From a checkpoint of a small transformer trained on Wikipedia.
Size: 11 layers, MLP 2368 GeGLU, vocabulary 8192.
Architecture: LayerNorm before each block, no position embeddings, biases, tied embeddings.
Training: a variant of Muon for these matrices, 380M tokens, 5800 steps.
MLP neurons of a small language model. Each row is named by its layer, matrix (gate and up: input weights) and neuron, and shows model dimensions 0-148. Each number is 500 + 25 x the weight over its row's rms, rounded and kept within 0 to 999. Numbers have three digits each. A neuron's up and down rows have the sign that makes its largest values positive.
A block is one neuron, or neurons of one layer that tend to fire together. After each block is what it responds to, as a language model described it from the Wikipedia text at the highest values.

L8.gate305:489496457483505468487489496420520487489474479494532525450564480459492491523447522485501480485463482500457473483461491543493518470477480541492518535505509525468507505448501491499500511495466461543513481524528509484524505487524490499514510483472540496501482518505463463471465502493497522521502534487512514505511497512487496492514511510538493488502460526486542487492490472526483475504498505531503501495486446490460466502527529485495483535504551478462
L8.up305:524433457523516476507507476543562483477503507498538507454507507471508510493474534451502505539455476522485509477537421527508474509486502555482505501520485484507489476484517498456480493475510483520533553495486514517475490521525491474485475507518534481491472501485471476484504477519536471542473551503478488511535475490501480480502463484525496506540514451484477490488498481504504529490445483448494479513505461496499525486528505493470494551466485536514
L8.gate569:465477514498533464510479525493520513482464515497503497516467473499493492552498509479459452540490488530480508507506502484493417485502498504451464535516449521503486514515542479515473478505490442495467510512513434484470519509491501512494510501521537497511460484453489503519483543520472514451503497501492471529494517498513468499456503520523539480474487489548481528480555461442503511529496536524474525487512543516489488527507491524464471492491530420473
L8.up569:461485509521499474500477513495499544476530557503545515468467478532430476513497486480505482553455492522481461487531513514518459489544481474513497479493476523478522498513491488490512473465459484508489493518510505470496543525491542527526486496526535538508494475513484449505482518531514509484481533512500529496529481453497498513487503569538504495494529526524514555458536523463492482511506485455473490491504504512466489490499518533492509495426496481494
L8.gate1557:448464480515501501507477523525520503485478506499506496513515415508473523534508458528476497465489500510484470477525503479532504496562466446495492475497485518481519449509518471509502505467542480501497532514545525504500537515512520512474474503487502541506501500514460513463511488505471502481469516532482508521457520568472472526470521512525485518499496497543502488476478441502535456500522499510526516522441507502503513505512470472515550531504507464486
L8.up1557:471482514519511495478503502486504529490453493485455532479488558519490468488448490487495478512521480509449504494523499525497505528510467491475463434505519536535521469552522489527517502539475536518523494479524518484489514508488495530524487524510498484497471486524476492505449506490515474468507483464499522484498509541539497475524478502499525495515479496466517451467533484519543464498478491475499509521494533455499491483482512511497492458549519529510
L8.gate1887:478483487536503447485494480461499529514520510440470509448556510465434497492487495494496515522499496576513477502524478492520518494505498533473496541528493487549553582535501493525530484546506503555479503502524509473512471500521483459470488484483469472500507569514516538524491482482469485504506515478474489509509503506509540527512460481502490508473461512504514493492517463521519504483452455509481483478481507520483538493501531460496466486495504500499
L8.up1887:506496513516460515488497475484492493458490482514499479492492502490525526516504523517489523510532486462531505449517474475481467479483528567513487496427489487485513510500520522487498463498449472541496532505524488477496511523543474521503521503454524472452449507508515505485483447509536492522503465474476489515544524513518474474491497520540484521483514537485517478453525537478474439489520526497499525481474556542527497488485505487487518527511498490535
Word-initial "Al" fragments. First subword piece of a split word, mostly names starting with "Al" (Aleppo, Al-Awsat, Alpha), also Gal, Ver, Ser, el.

L2.gate1882:473476495483518483505519482485498483487515446516539495516534452454494526508526558486498495496505487522485468541503545504532504468492547452524498521506477464523533511516522529574509523479509473543469494512524523458491462472508489490504492492505475502523490494480515487453523489556513503468466494486528480500491539504490529515490517514478476521515457503488460473536461481509516492507461511505521537518413539504523527525521534537432508484509517487509
L2.up1882:520508528517515540515473508473521512552558515536560409528534553523527501490461504485536445540525480483525512451522472465498497534522533493532533497534477521492497435502466497470481524478514503511496478507507496488558488539511465483542519499511514511537502476509529480474529525530535472540505442548476471486501527513524516499483492517502506499473509500492508485506512496520559545502481475475473512481505521526506513504491502506490485481511505528487
Derivational and inflectional suffixes. Suffix pieces that complete a word split from its stem, such as -ing, -al, -s, -ed, -able: demand|ing, option|al, notice|able.

L6.gate141:541468510506510491486501508484528517469499484518514509483491549468502475489469517491510518492501526509479474534551516508463475436501487495509536542479512480533487522531539521513581516466509471519528546548522500497502532473500502491473494499466492522461482485504536508511493508510507501497515499470486480518497524537473482515496499521546528507534473549525508500470537480506457515518489488492455509480498483486477508488519495547517470505492533454519
L6.up141:492456509518510525507493491514502492508491482509510518485480520501530474514502534519472454485502453469502468482521506514494479485493520506533503516474521515495502465495526486490469487500494463500499515503495497489516522485497510486479468514538542515501492517491533451503526500539545480464533490481458548546441516469496486476496516486531493469468502520460488526444511525500503527530494499519474512489491576463500527490464483537514494504501501499548
L6.gate480:492507461510516493486518495493468546483514515508509483563499488500510540453530483523552480510479482468561540479507519473499488522487540547519452523483459508507490518520470548504464458497500478484581486518533496479488489493494493556476516546499511516492492495448505537514479491473437491518445461506485518474489538477516439502520523500509524525513503510461517539467501518507495523486499471503497485483522482491477510508518499550501486484476470515489
L6.up480:430469485465483505530542522521479531473502471530518517506514532474473506482499539462514508495504534503490502436450505547455497505483491504485508487448457491477495497495512541458548512521489495500475518482486466500526458494517474516522503541547545487480515539539444512479513461505540517488472493508548557516468519512495475479483507536518507492512509500486507513527510522520468489487492478499501521447509501529523545517462502511517492451515507530500
L6.gate589:493466472519509483537494513492500495492515509535493548496491525460448477551465501453495493471486494520512456520537535495510472488485504492489481517484486526524532538481515500530479489509480518497481505520485515495523465510489453534480477473456516484503505468500503462462508471570507495468515559505523519471494494474470505510450482529513510507447497465514463486475467526530502499489488507508501477517502510489499494530530544474475531473491546489516
L6.up589:506502488518508513490502542499541563456529526511475479464498493450506478530505525457458489503489506517489519487501495492546531501531467509492486507477518492490550479451522466519532462491490494532494467503510473512491484517497470523470477489505529502516492487509513505464527448506501511460478521474505513525527501421505528502475508500546539485488486541499534479478507517519509490500518464514515492481470510494473519495497519511451458509493508488536
L6.gate594:498477519468527540491513535515482525465500491489467533497498537513503478532472530454474510528467506507473528496490513480461476510525490507501515489457482473540494540502504507514524487497512516452478540468449503486527486497527493483489499475515463506543494495503528484473489474500480483461460543512460520497492513466506525498463509484513516517472528525529490489501474509476507528517529494510485529478475459495486472513457534502543512470495509477480
L6.up594:513488521470540525471480510492508509487493482475529547502506478511486468530497469448539531491519516508479523460474484492468515494524500495501468482528497516472464508507506460460461505532490476460531495518488498508500470502524511459513491489517512530474512517517514489465498461516478480502479539540556520476497473505518491558510493512477495458498462462491528508519511462507511469535514489507469476474467502541538484558507496495506489507473480501480
L6.gate604:510505481506516503477464490470504537482510522466496435456488461518481475528493501525497524452471557489449511507494525496523539466480502508506438463483493492530520497504541514482463523528485501529493492487490547481485482484469522516513484530477512515528507475515514466482516483523526493499512507472487452457478470446456497538472482489549498509458488536512511494529518542505508507480490506509540489488500485492531489488478484502499485489498487499552
L6.up604:551493517492488506449517453461492509497482532497482526495495536505492524483501480526506496474460483490492495513502480463526527534501517523549507530511506526536524506476464513499445510548477514495481480503533541529523467488454462483556495473466526551505504507538488527479501538541513518529512501534518461519533484529460492531507518438529497504495442539482511513471487531498492501468510527460544482508495530507517471516447538490540470483526498532474
L6.gate969:487500490497485455516496479496504478499540484527493492508500493476555464496448510482505494464451495455504523502488490528484483470470467499530484472482560482469493502511505479524483547505478479521497538474504500498532475496493529529454438510516480495555478576486498471513468486493546475493467483529471535511463518539497468517518491473532492504496535475521502491496532492466516502471507501549479480493503546532492545484538526513528446486523534521522
L6.up969:489514514500534526534512528490544457468481529473495509483509536460513483537537506464489508454470533512463516501491510483503456487521497505500540499471515510487497516544503473490508493499469487548543494486502487473534502475500547478535522461502517521536513492451485478472509478483544473537476521473473508515518497535549547471501481514538504483433492494501466459529500505457507506499464479525542532523517494514510478505525505495504518507479451507499
L6.gate1417:519506483486454526495474533489521530504541509500484510517481504482472508497440476505470489546489443517521475485474509481485483506488441481479511486512482543498487536467508525537494489462510494533521490493485517465538481530512483531511477497470491479471498485520557522509490509490463494493525439503510477488488536513519485515502509494491507509490482475550473470498504461527514512474521473467494517461488496546482514532533520470525492547486455487538
L6.up1417:487485547491516507450512501512523529466489474476525519456470504540527505503544502507484511533511512470517523505513483545513522493514505513505523541507498513506478520509510475470506469492529503519502481478515471470527503509506464499503473497488484510545498457520478525506502505480505460467488473527553465534502480496555473505523508510501444469469505562476506523490513505470521519502484489477441492489486480525523530510536493473501533484516487561471
L6.gate1605:438484496471481502470494510506506520522501534505521486488511501520494449502503480463498498508474519469464484515506522513494473504506533543468528502534501529510466518494488468525534522433440476484535507482517490504479507522501469478534505482526511490492537465511531460479482501517483495506496485500565494538489537514474488509483508506502486493509489480480491467504517522526493484481552498500512468504490546503499499508504539534540485487471436492548
L6.up1605:468490473503459520532475506478508488475444494508518478516451504491552470522522497470497528469506530487504467493548477474545472521501529517477532503486514492487551506509481500493485540470477503497501497490497508472489518505474473488502458508509546487487516512461502536511508473501512510493480472538516522541475515514476497483497512448539524484527535478460511511469494453489538498535479516459513488481510496476534489498443464492514551497474521500525
L6.gate1639:467452499488481543553493495512557519466498502502471483523494492553478507445482476513506498497473497525463467446489512489490505501480474491537457487520481481539508528510487483514484488464462487542535493538478506499516493469488507526476463503503500470460477528533489524484472498467484465521521484477527527508466550504502487474518486475460490522529474504499462502518482527499522460468522480508490499515540461487499561484471499536509510477513475514535
L6.up1639:476462542466538501510512465522489518501491519559479489483471504510490494492568519484535484482498534503447514504498494511516477492479486493509464540524482540521481552484470474478536525501501509528505480451494500518520512522499482488506505500485442522512516549507492533457493448484497458483482503509491515543474508536504513476499474445561469482489514505478499478512519528487484517485503483488528495489551493544486482457482485467495503522477519512478
L6.gate1645:477495490456490518504525505481465460486470571490475516497531525506467504518504513500486534470512479473483501500534481531496474521474480490542490537477505510538522480500506490482518498496466488509517538513484555498495469483509530476478483492514504484491537471516538549522461498475528457512512457509495462503516536484503487538489523488532505430499496543527533464508506517461455476463543479510427477486512508470471475526488514491518562528463487525551
L6.up1645:466481481457511542471518501479512493472475522477494475497508488503526468504519472466526497483492475482449485447506520510509487511540513501528487556548479490538483479459457481509506506538508500494552517496545509479482497525474467534502470535485538502517491511498492490479505506509545491527503479467462504477477503496480517517501478510504547462507504477511471488488506481533511513499521477539483499466469458503461481553452426527481499523507480523521
L6.gate1648:497497482509520529465501510491491501488504535490490535425489487495482522527500469506516508485489511511510504495503482514480501502497487506540506524504536508520514481485483460490480515453476506461477502493547518520512487452466530469515456525489551476458506555480478471483488534469518496479499529492515501512471498531506478538483507489470493493527480498459516448517572496515515544494514507506496520507513478485481483512490494490496506474534493463509
L6.up1648:584494483494488508490531541492523516467458498474512537460494507517521492475489475531482523539464492496495499531468481481499461499518530519497442516501535487512516442485462508509502480526498513477496488449519517523508538525500493557502507494464497492543489534526525500474510506511531508560504562487497514518517488530460512506528463529527472497454476531560506475527487490517537491493464465494508522494513489488510503547507502498503509503529503503512
L6.gate1732:494539499511538538463485524509542531507529492508435515534523494539494481511473527499454495464473506521498510519514468487547490500481512514485527486503512507492541479497509518469520464477482498494496489487479471478503514497479488512475525521507548488519469529521526522468522496500496536535511481500493564537497530455455497481484463496501511488485495497501478506523488532512478477457516480571481524482507482458482501526501526541499510487471513531496
L6.up1732:505463519507558461477524480456461530541516499463479506479538479470531529554465488446458511496494465509497522498479482482496506551499490507487508506517550529489509509485507534496489507470520518473487503496487451489479519461504470535481498517497507518479520489487533527520515468517477554521471467489506473480496521472524485496499501505524522523540530490504440515496471545470459542513563466568558491485505499534478505507505531521487496511504492501501
L6.gate1775:496484464469470494499520493522525526477478494495500449496512516506487475532471482528491528476485523513491509489503538532513476508497507507477469527515483490471500497485488573471492506464510458507507503494475504453521537538517479495453486475480527508513488487543542530488510476495515507474481502567480498481501497531500516503525455513505489496467501540500513476469490520486493464502485481519502510496469474476502509495527488538463470526523520507455
L6.up1775:551483489478495547470499522469485525535469483508501495485526469516488518519501500487537511505520488506510465481497508493465479492498496495496516517501456510488493516481488510514470463508497492522491484461506499476484484513506480465524542513528480529496518531512482519492536465498498469501498524449538500522464480563518467486481447504513553490488561450545507506544489483453455496491532487508489493509450480515486517503484497488487461488510460453468
L6.gate2013:474456516503538492490486504477507455525486468498514499464496485447506473476523453503515503483511493502463466480519503469495534496475541527533512556509527465502479526526496487501511501506516561508518488473509486464470495572485508487511518479436506505489495471531504478494489518493492551442520516468503514492528469508498501521533525500493488518437458493464550545502528496509498502484497477526505500518484479531486498520491468490506505491555518521554
L6.up2013:511451519506465465513477468532492514482447489500488477490493500500482526491479566490467523474473518515496463499508493438506476480485474492518514463490487499482505530534529537506493476488474519488557559546488488512483478496550469517523539503480451510504471506481468515518473519488504499518461505512490480472511496512537428593498523491521517475487468483488557495495482478478534491509478481481491517521494492515478466500547500499501488496535542481482
L6.gate2123:496494511505485478438452491468526458498496478466487556497491496502502510498502551486507433482525474527509496546484506568514480435567471493519510500494478546528544491535529467498475506485492523531490482473521471449504519488486544544545489476483492493506477508503512512499525470510501487495515480528499517472510502532540491511473522519521516504476529510517524503469504469497500487529534483519491498465502537471493519493463523473495478520496460461535
L6.up2123:506478487518539514534531492491480519475527471526466458493496495490454462499478469517524498496520484486509498514501498520489473503510449502482513459468471478469507521492504434522485479491490520520468495491490482523539528473503445495494466561483495548527520515484506469442476487538509492435495502453466533520504469525537489524534538531520538472475489510526475509475505472481529566501522511518487492506466520467478518496515454540478563538491477516481
L6.gate2258:517493508476439517562480516530493526504478502478573482503555507490500502475485464496509500504501501518513527491478482515508496470490485507508503488473495497533512467549487569542497462525489483477520493495502524502462492495474479493507485492489524514504472529494505537483518499522488529467460526469502534457495492492521475543494466509539563506491504510491516502510511474490480571539519466507459498448494464443482515471499510519532503462512518487539
L6.up2258:505514513524477522534509522541524534453487484464551491509505480520507500529538491495474513506494565498491471464463499488476538513494509476534469528465480464518539501560547500524487499489465480520507528486460536484538467523523483537484462495534513483486493543498503504461535489500476545485473536510478523525500487476474519507477532447498507488484532456470527527466474492489515512497537488514467464457527514521474532470502458534498518527468467554471
Word-initial short fragments. Short first pieces of longer split words, mostly names or un- prefixes, such as Al in Albany, un in unnecessary, Bal in Balassa.

L8.gate43:508485472504501505505506478516513459539461535523502494476519496486520478482470471482537478508494517481464507490502502509491451473524519478495518476504532464459458482506478508508502489493497528510513549483456483501538524513502539515488477537453506527498484512498509522486499497480464509521503460515562487520494536481509506439486534547497497539504540474524513518452504484491514492474459478440562470529529480494507500490482509523517514503486525415503
L8.up43:559507497503500489541547473534496486477503519484547484515482516472511542508452548459490470500437477534516486541528517511509486508544517507567498565485505503476477451501537510545524510436505522494459482499485468507528464471497458490549486521517480478522512485519495517486478498550455490526455492495479487509496456508490507530457461515509489514523457436459465488503521527541493483481467471476486478508480499504497517499522481504459525530505492503468
L8.gate70:466541524491522508509533513481510467503505528498540520481532520469538523542516472483466483509513528524484539493541467491442501536500516457515489563527486553531452474501507525506474493481507483481487471542509467503530534479512528468501485463480501495531506532457492535489496493531466506512476506467462482534505493515484499497493461498469479490468464495475471468483521484521525528467462482448484427532476556493521476513449487513479494466519525512488
L8.up70:494488479517538479484512505496537520491448528493518472525518492529514509500506491482493570489496528478479487499545506460545488529527462482491534490505490508516478474469485498534494515540485477487491530481490504555465473498455526510520489477487502486450479501480481504522505538517477520486537471513523508483502501462525524516532530470489500530521545506432542521542486529504516529475475513441474544496496472445504493484499531490500495492493525515473
L8.gate442:488512500460463515529481525500505487481459526525491469501477532491530534509458532509561504551519503493500517532509489527491474536530475490499524565492517507468488515522463517529481515445510495485496473499513475479509533523509438511469485541484461512526492528518498503477517517522456534489469477486519544501499515477521569486454536475447506490484545503471504549469483494528526485500510482475474499517514521486490475527452533462499488518498488485499
L8.up442:484544470494507482545523500466480479498515501519474482511542519519470526481557523518509512511510506502517553523510481470507461488578473510504491530483537469468498537472507522511481504476499518494470512499506523485514521505482464496525491503466482480497489483517514506526455523477503500549498505502522513553518473468505528515518482467487463468475488475490474492486511522529477473479529495509472513516519494494521484484471488493500501505526489479500
L8.gate1371:484498506451483492457464506501468514501507442474499516503513470489523461510480519472489470499512505492482534548501517472492506497503491468500507530523510484472521497499437491506477503539483539521510447505508507487464500486538547492488475510489493514469485533518487505519454484516511516458482516515497466566470529481546514514498501470454482488488488511502481533508504444528523471553469503522485502507519502491472484504465471493512507488496503518469
L8.up1371:498501491464468479500493457523454477554513552535495492514481525451530516490476542478493516520481472508502475482502490534457522510506480525529516500506454500480495503515507530551538483496543500515467534509471531487555516519486468494504495531508455513489563475489489456466516460495525472499476479503527474521524492523491496492487501523501497504563465541458516500471486493521446484533487516539451481510549550528537537523523507505486485515454484499465
Adjective after determiner. Adjectives or their final word pieces right after a or an, the, its or as, modifying a coming noun, e.g. generic, attractive, hereditary; also odd digits.

L2.gate397:482432521507483497470474468483531461479495540492496492483544512484518529511484487517512517522490454508430512523490475528492497505496511522526487491459551505495512483490529516481489499549528527511506508520493472488521495483498479516509475533511508481530457490525502527463457522508487479524521486520480471515529541476527468505528514454452495551447472489482558527504470470527461550482523496497509508500538492473529571494504490522486468509483517527526
L2.up397:489459499498513553476432516458513475457453522521540494543503491470477545536445509442495470470485534488492461510474494488493474502524491549488466515513518471536499491525499455451507474480481513503470535481504503496505481510496496499522495488483520501525548518488501502490511485485467497542482500524522442520502529487502475481484500525513512478531532506489530477477503531500530489502520479506494484526544512514510503468528547524503500524500498477510
Vowel+l word pieces. Word-internal pieces like al, il, el inside names and words, especially the Arabic article Al before a hyphen (Chiltern, Khalil, Asharq Al-Awsat).

L6.gate72:540485465494487498554497512486498504504502534499507518516512459500493503513474506469530505474491454486506464478481442486508511495498495550523487499528489522513497476556506549478493503491529475499477532522468470483480468544494505543470502490502488493488503525536504499471529517493466508489472520442488496463506490512480506498518476516469518454536520526504449478484422493516508474469519516475461505467450493531507504476476483481502526509497479520469
L6.up72:499503499481506512545561513527510477518497497503513506495500512480518519492489503456501480510504524543512500480501474511502478508508488462520458455447487506485491524500516508504492518484524507490475559503459517468478469494485476477528519518474536543512462493507505502509482534552442522514527548542465554459509526511487519511489507508540508512540495462486474470450490474512526492497478459512487453506503476502528536510490500499524525496490523462466
L6.gate135:484523477478486503496507518509545501494511464490515427529478514484503515505500555498561512501504421517502535528489520521469497508566494507492513524509490501493474493481540540510529471546518494473522470501513517484507457576481489509509479502519496482484469520504529492528528514468473502465490512521525482460527517470487547521536459497476481448447511493469463505477472511501499487485490464506503521484533460505489466516494504523513534515474528526488
L6.up135:493479496481487484503482516510538502493480500475504461544482528484491515501526484494496482509520497520515483483503527467511457499527527479553481486514529531533526499498548499501527467472511499502491476504511470543478487458492471466520482514549491512501530500497486540486484536473480512525488477496490487481496497552527517516490477514476483478494527516470518529469546508482537513492486499512502510529474517511503502497499507453504531465538461497503
L6.gate197:458484468500481513477523515515499523530487467482498493514535493497494522478516529456528516518491471460489527544557476464492440468499520494520517514513474483501520497493534513502461534504495527461461520542444499477502490494479535528509468536492463530505515493523514516508491476477519546504516486532508552489559504487514510504462514514528494501452528505469516531503455509514505455458481542513464518492505512462497500534508519514510491525501501524497
L6.up197:495498473478502468532506517524484502485511558497489498504525495508510533531502508493533488542516501490528495556526515469541481495486519504451513470507502510470532488535512489520521504478504482487465564514481466496516475483527454508492508537492521527463489524488471499510494506502494553479535528508484506549514505484488535513528502489463496508544492490492488502488484472527502502520493472486467516476481503476481508506500491526453508462476536492473
L6.gate511:499489457481545509509466544523478527482496497485504481484487504467540545466501521475521458517484503500502504503523517548485484479528510514493527512513471490537529478503502516553527503511503519485491500506499474487491473449507499505531545533512456508461508473535500514520436509496492540495488488498490499487517476507529506512453464469504544532504464508467490480521473480548495510439494508534485499491507486533499499489511491513446512499479476507470
L6.up511:511459486503508477478477460556485482491531489486526487498492474489544499488479503509488457496551488500496520528489487532469518459537499491510508517517496530524477508519453535547513485481470516525494514485560493491483485513531496497515510504491491539520514521518525531521479524533469541510495480488491491456510483494478546469496455499494537472474460495496436445502507482524440490447509516523492474476514491482510519487518486509468503483524513503467
L6.gate517:500490465520515492507494484504521505495487505466478497481534479484539490507527485490459491498537440451536517550484457490495538475502518470556500537515491505470461508487520501502512501466505500505526476571509479505507499509468497499492499512503499496492481451495474483479516529526496499531518524507497472508524528531496488515499464480527424481461464484467452504456511477524518508503470511512466475491527493529502563493474482484527482506515544452496
L6.up517:462471474514524466547493458497509513475469469445534477525491464492498520503536522522512484478502488495502501534548513512499521472562475504494516485503519531436429498478487512530479498513482504497493542552469453484534473512496508538479504495535539529470503490531521473495496469542497491507533490461528521515508487485554471455509479500493458502500488517480480524507462513476496525477498486504527476497486440509477487493528519509526499490524495496496
L6.gate569:527492431498498491537504533523510464551479526477514492494465505498505548495489540479500477522440479516505503450494494484520502536513486505490501499475492560474505514525504479514448512554507481470464482535497490477508507519511506546480527517545524522480531483517526460491515499531476481496528513509500493512519508471479482455505483493468507484557498445513485483481531483504530512467481541498463467520551459511535536471488543518504479481481473491473
L6.up569:535484479499510493532523486486542526536501513479516511523487479506541535472491533477485481536444492513491533493506471503519477529501521488520477475485468497466513495498497486555497487523515533485475516528502474493532466518489475545522509499511507480525516508488520498491473521497446530527491463527505505506545520483512515468532479448498515472497481512447496513491496502506548511484459526516480481506550458501531508508477510465475468509457497506484
L6.gate626:523480514525486534485527523478469485498479481502470519511477475508461526465502461492501554464521509512520496536540491498524457527475531462483521551503500520513514504537479480512481502549473502519501477487487526470496439511555496490499501514486469487499490505480519495434472497473484527440530531490527504509541486508512475501503483465521499538450470469527510529527486493514512511470515444529496515538494509479475505538479481510532487513503499503505
L6.up626:531496490452468469519584486518526521538483484485494501444506485527507484508515478510471521489439488508455522488469531519522503476506466527538485555510482508536503555478476514478476458492486486466472503529500479498533524486479517480493482571489479496533501493502493501498514508477485510483509518479539527545497517489470505490474462479517480499503475497496538436507474523491497457481465464530502529516486495494480552483514487502474555517491536471503
L6.gate646:493513521543534536494535460508506474506507499534490480481501497476549533534490479495513506499492454470501525488483511514492495481529560489533502525477536490500473510537501488517479495482507461517537492503471508507485469487502556503462509492514557472486464512518485514457499506511503483509499502521486481495459475470481499488524439500531489539472435498472501491527453517496496495499525517464523470473526514484480513507491503550498485488467520495502
L6.up646:480524475496490481477461490493505471492497550487471448483505476453549506508527485476500555464550536506501493515522489519501512519517543458509523497519497520491430492517516536505484498524560473529490492469497459473482476464498518498472493494495506499487467473538534538473515515498516502564464487488453484504505525487510473519489464490511471532436487462492509523553471534517514525503509495532507522503468443546469481504525475527475520486461507464521
L6.gate670:500519526521532459534483462514523511456470521507555501498537505464492517529498501466537507492489510527509469535523528480550504500540517521518470517479483531476499529478510503495482502506466511522530474604477508489510502504462542507498499496515490550495470510484550482491512508483501547513509496511488513515532502521520534485495511459467532460488496483483440481520493511501515498465511505481507476470463515458506482572462481503476507468502499485508
L6.up670:543498545507477494545517445504506506474456506487514549499554532513510527491505495469505527501496489512481504503551486472484499556535479463512516511445493486467512550561501530529493464503449500490471504498495503451484498491513469480530511500510531496478441461519488501510500527482477506532470485475513507523540464488506535536493449471460485517518513514474451511514542519522519492475480511493508483512463551544491466513457525455476460489505530485525
L6.gate771:517498495541505521524517562503500438548463538496512473520519528480489490514495536490469504504483482556573536476516516492485514500508481484527506517500498540479497534509467498547521494523470518492509478514461531476516498460534480511560537545494478521457472501477507530465493530452472533487521469488523479502484465509498495508500499465460465505520492524466501506489450514460496446501519525487468494487492524529503536473508494499474516507487502492488
L6.up771:501496482544517533514468474501567471491528503474520503551480539479477509473498500481470492493488544468494524476466530505506495488492467497512482513475489501473520514528498499500508489515493498554473522480509472494502489481527500484511486514466469499490512506519487505464494506503463481528473509581489565529516507454539521497500472484515543501496502519530558534481538484472525507489516463532496506495511467490526531477496475463508481506500533497478
L6.gate1396:520418462503481499498457493477492481512495494498480491492505455514480501506513490447511435506540505529482531466478500490516470491466555453504545486471526510473484543503503523505481519499524497497517485565498517463535486487524481503563491512503514531491479461525526433503498511504513549516505440509495515518526536499479457479508448467453508480531506491492521502474485479456518470486497499476491514432517527517495556472512533460487488486490496544526
L6.up1396:496477509509496476506483516502476516552514486449504481516514484536475544454483549453477502533540512500501533482506517526542500532475510478501484515491458515462477480513515527516477505534463500525478442505487510490500475450498508500490450486516508518517469483508551487481453494514451509500484483481542518486538486471486480505537415499465510481509502489497488516478492501505516477548512506469500480437507510500490493476519511461448540465521527518511
L6.gate1411:547560491502473513522548473521499492483530555526524493480460510526532524503505473475467516503525481521488504490502484489492485521503506497510468476496510485479514490512472496486492486493483470496479512549484487514463462511514511458507476452526472517524497468479495501472504514532515505544476519518445463527508488501504531472510484517521496475526483560506472492511526512456566500492490531488555526484510500462508488505528486462507487489495517509487
L6.up1411:492569507548509480517506478481484485489472542507551497499466477499512500503478526485486497489518532507476470453476497459479510470511479454488529509478462517477493513486491482519538505498523520509517545487476506516493467485486488487501485434508490479463551442527560531465503461520514473502480570437498514525503529499490509517512484528506479480512510479478468512511482524485511541529510524482513530506514501530530498502464533504508477526500487554479
L6.gate1818:518475478495522524517481538470486462554504555512541509500554515474494495506509505447541462487449501481495510469476522523504497504477516450508485500486469528504506511495493508540491537523469490515471527481447490476550526521510478561491471508520542483480499526512498490464517481505510510488533489523517487481516519434515486505504509528492496486556505492491517504499499500483483521469466534493493478522554499532468480495498537527554461448472464538500
L6.up1818:514475493501528522580549494476492488524469465490522545486514549480515539455470538457530477522485495505481553458502505511517511490515540498482485491470500487485515503433513489498474498475514470501489512497449496472547462483511473546490491517519539543504521491454500493494477497547529513491549469507514496488478532467533485515483488497503466524496527522508494512479527503494532534481485512505449476494515442516543471483509545495456504502482498546464
L6.gate2120:524481472491485493522509488526543521539492529514509508513493477485459490497490511535509480465490509485511506535504499455490463515557508474521495484509521431483501489499537492525465527490535521484496528501519504492446460522527498538497456445499493503505529516489499517487510513462469524517531497487496524488524494510508519505506481492510507503457513495453477528443509458515505489512500503481523478506499485518536515503512465557514460487465513507531
L6.up2120:511472467516465473472503505536525506493477530508504488490495503534464510504505518534526470481496468534479484513507510471477524488516496473532500505487506510488505528500482450486477539471524531495475509507455511479524485496508511512567470497564491534457491475472463507496482507504498556520503478505496523466505520485529457500520486486516507524468521475470478480484540468517500499474494533518483484504511508546511463510486522462477473457520509538486
L6.gate2165:487487455514532488530504498536513520490548459504523464490557478500538502489500562513480453519490446523489514506522509483503478483497489545487505528500475527509489499524508481502572505463432511497468513507496488519482483493476444509492559489461480486497529502457487504544481479528469475497476486483516474493512481517510480541471501507520484460537519513482482482523515483498517511473512488540486568495492495531513513529505563516466520529491456491493
L6.up2165:505498514504492521479506494539507509500432545455528540516499490503485562497493493496492490498491498480554505553492477530463499474515498487462499504525503490474493505518494492539516492491501516499490490527487484517573539475489565528513514511529489479509488479466507525453486487439491503491507492472444517499522475480495522485487504542495509502497552495466522508513491517503538489488492492468515473500517484539513505552514537538494492511501516502489
L6.gate2326:504466520457504498502507466516524518464509480514537512499530492499550503501535478487511499521539483512483494504528503493512514492535487489524496511531460479479492514515473516496533493496515487505455520479503443498460514533508521541472504495520463530524470524511508533546497509467498489490470491504482500499560488494515487484500484516507522483477518553484535471541489460525546498530486506505512525497506494504479529492516481438449517535445532487494
L6.up2326:513500504486531474534491505465567495482512476503567532517522479476479521504485491473467470544487503537504511486507506508471465453518491495447500511504479503483471454520545526512456503428547509496461473524506516483498491512496516442478503488491474486507548501491528511485538511520514500473492468497475513537511505510474539524485497521514491503453521484496486518514493485491489535481451454514532497477455479499486471474466482530484548468521537477482
Attributive adjective completions. Final token of an adjective that modifies a following noun, often after a/an, e.g. intricate, attractive, extensive, engraved, deep(ly).